{"n_layer": 10, "d_model": 192, "n_head": 6, "n_kv_head": 1, "head_dim": 32, "d_mlp": 768, "vocab_size": 16384, "activation": "silu", "norm": "rmsnorm", "norm_place": "pre", "norm_eps": 1e-06, "positions": "rope", "rope_base": 500000.0, "rope_fraction": 1.0, "qk_norm": true, "attn_scale": 0.177, "bias": "none", "tie_embeddings": false, "parallel_block": false, "init": "orth", "init_std_qkv": 0.0235, "init_std_o": 0.00526, "init_std_up": 0.0235, "init_std_down": 0.00263, "init_out_by_depth": true, "optimizer": "laprop", "lr": 0.00295, "beta1": 0.9, "beta2": 0.95, "weight_decay": 0.16, "lr_head": 0.0123, "warmup_steps": 358, "schedule": "cos", "final_lr_fraction": 0.0, "batch_tokens": [65536, 131072, 262144, 524288], "seq_len": 1024, "doc_mask": false, "train_tokens": 543100000, "steps": 2475, "dataset": "wikipedia_en"}
MLP neurons of a small language model. Each row is named by its layer, matrix (up: input weights) and neuron, and shows model dimensions 96-159. Each number is 50 + 10 x the weight over its row's rms, rounded and kept within 0 to 99.
After each neuron's rows, "fires on" lists the tokens most often at its 100 highest values on Wikipedia text that the model never trained on.

L2.up550:64 49 58 65 50 46 58 55 57 50 53 40 38 36 56 52 37 78 50 53 62 57 45 58 56 49 63 22 51 38 45 57 56 50 49 54 39 42 43 45 29 49 58 65 56 46 43 39 53 51 64 51 27 60 53 62 55 51 54 56 57 39 47 50
fires on: ":", " Radio", " Formats", " ISBN", " read"

L4.up760:61 39 39 63 54 48 49 59 40 57 51 28 68 51 53 53 40 69 77 49 45 52 43 41 42 58 58 35 46 61 41 57 49 65 56 59 73 32 52 41 43 56 58 54 63 62 60 65 40 54 60 48 49 45 71 57 70 49 71 51 63 51 67 52
fires on: "),", " (", " mi", "):", " virt", " number"

L2.up592:44 34 48 38 53 32 62 54 42 57 42 45 57 68 56 33 47 47 46 46 43 73 55 45 56 57 55 71 43 69 41 43 51 47 56 62 61 35 49 53 59 41 48 50 40 49 54 58 42 59 57 52 43 48 39 40 52 43 55 52 31 49 49 54
fires on: " only", " first", "ff", " available", " released", "hn"

L4.up408:41 63 69 50 57 49 55 56 50 62 37 55 41 40 46 31 66 48 58 52 41 55 62 44 44 55 63 58 64 47 53 56 51 53 50 54 39 49 46 53 26 68 45 45 54 64 51 43 45 48 57 72 68 43 39 49 54 53 42 50 68 57 40 23
fires on: "==", " st", " women", " can"

L4.up119:40 53 56 49 61 56 21 58 48 52 67 52 54 78 48 54 33 55 40 50 48 39 67 65 56 40 53 39 48 53 59 43 48 50 50 59 48 56 54 66 50 53 40 53 50 61 30 51 46 46 51 55 56 57 50 32 35 47 29 57 49 61 52 52
fires on: "–", " speed", "-", " mm", " Score", " Goals"

L4.up186:46 52 73 58 53 57 42 67 60 42 70 42 56 56 43 50 53 53 40 44 67 35 50 56 59 56 66 50 44 41 51 40 48 42 47 56 41 62 48 69 52 44 42 49 46 49 48 66 51 45 39 57 60 56 42 40 47 49 33 24 49 51 39 66
fires on: " cl", " s", " night", " str", " on", " summer"

L7.up664:61 38 50 52 55 64 49 49 45 52 65 39 58 47 52 60 43 63 37 58 64 47 47 28 39 65 61 47 51 44 63 51 46 44 66 44 58 62 35 42 47 61 49 38 41 52 49 62 52 58 37 55 49 33 72 32 63 48 48 37 40 54 54 63
fires on: "-", "on", " more", "ir"

L4.up212:49 46 64 51 43 44 58 62 62 52 55 62 31 50 46 54 35 50 60 46 52 47 52 63 60 42 57 63 71 40 38 44 57 38 43 36 44 63 39 70 63 34 61 45 56 38 48 47 40 50 53 46 46 53 42 46 45 44 56 48 53 46 34 66
fires on: "th", " so", "r", "i", " when", "-"

L2.up567:37 54 45 56 53 66 53 49 47 56 50 62 45 55 69 42 37 24 58 53 36 39 58 54 41 60 51 55 42 58 57 47 68 51 63 69 58 64 42 62 93 65 63 53 63 44 48 68 54 52 45 50 53 28 57 47 52 40 45 53 49 56 44 39
fires on: " I", "ight", "y", " role", " It"

L2.up42:52 61 64 44 47 55 40 44 44 41 60 70 45 53 43 52 58 43 51 39 56 40 61 55 57 35 47 48 51 36 62 44 45 48 57 49 53 45 54 58 53 58 51 57 63 63 47 55 48 55 58 51 35 63 69 55 52 45 51 43 58 39 62 55
fires on: " by", " By", " sur", " Pr", " J"

L4.up584:48 56 37 43 53 41 63 52 49 58 49 60 36 40 51 54 49 47 64 52 53 43 39 44 44 44 61 61 65 40 59 43 51 64 34 52 44 45 54 57 58 50 51 46 56 55 43 50 52 53 41 38 36 63 53 70 52 48 59 67 51 58 41 50
fires on: "-", "un", " out", "and", "t", " well"

L4.up230:48 44 61 61 45 51 35 23 71 85 41 50 69 38 44 49 47 48 47 41 50 42 41 49 46 59 49 57 55 60 57 62 48 51 49 52 59 54 48 54 58 62 67 45 47 47 42 57 45 48 57 49 46 67 60 66 47 34 62 63 39 66 46 38
fires on: " they", "==", " also", " [", " family"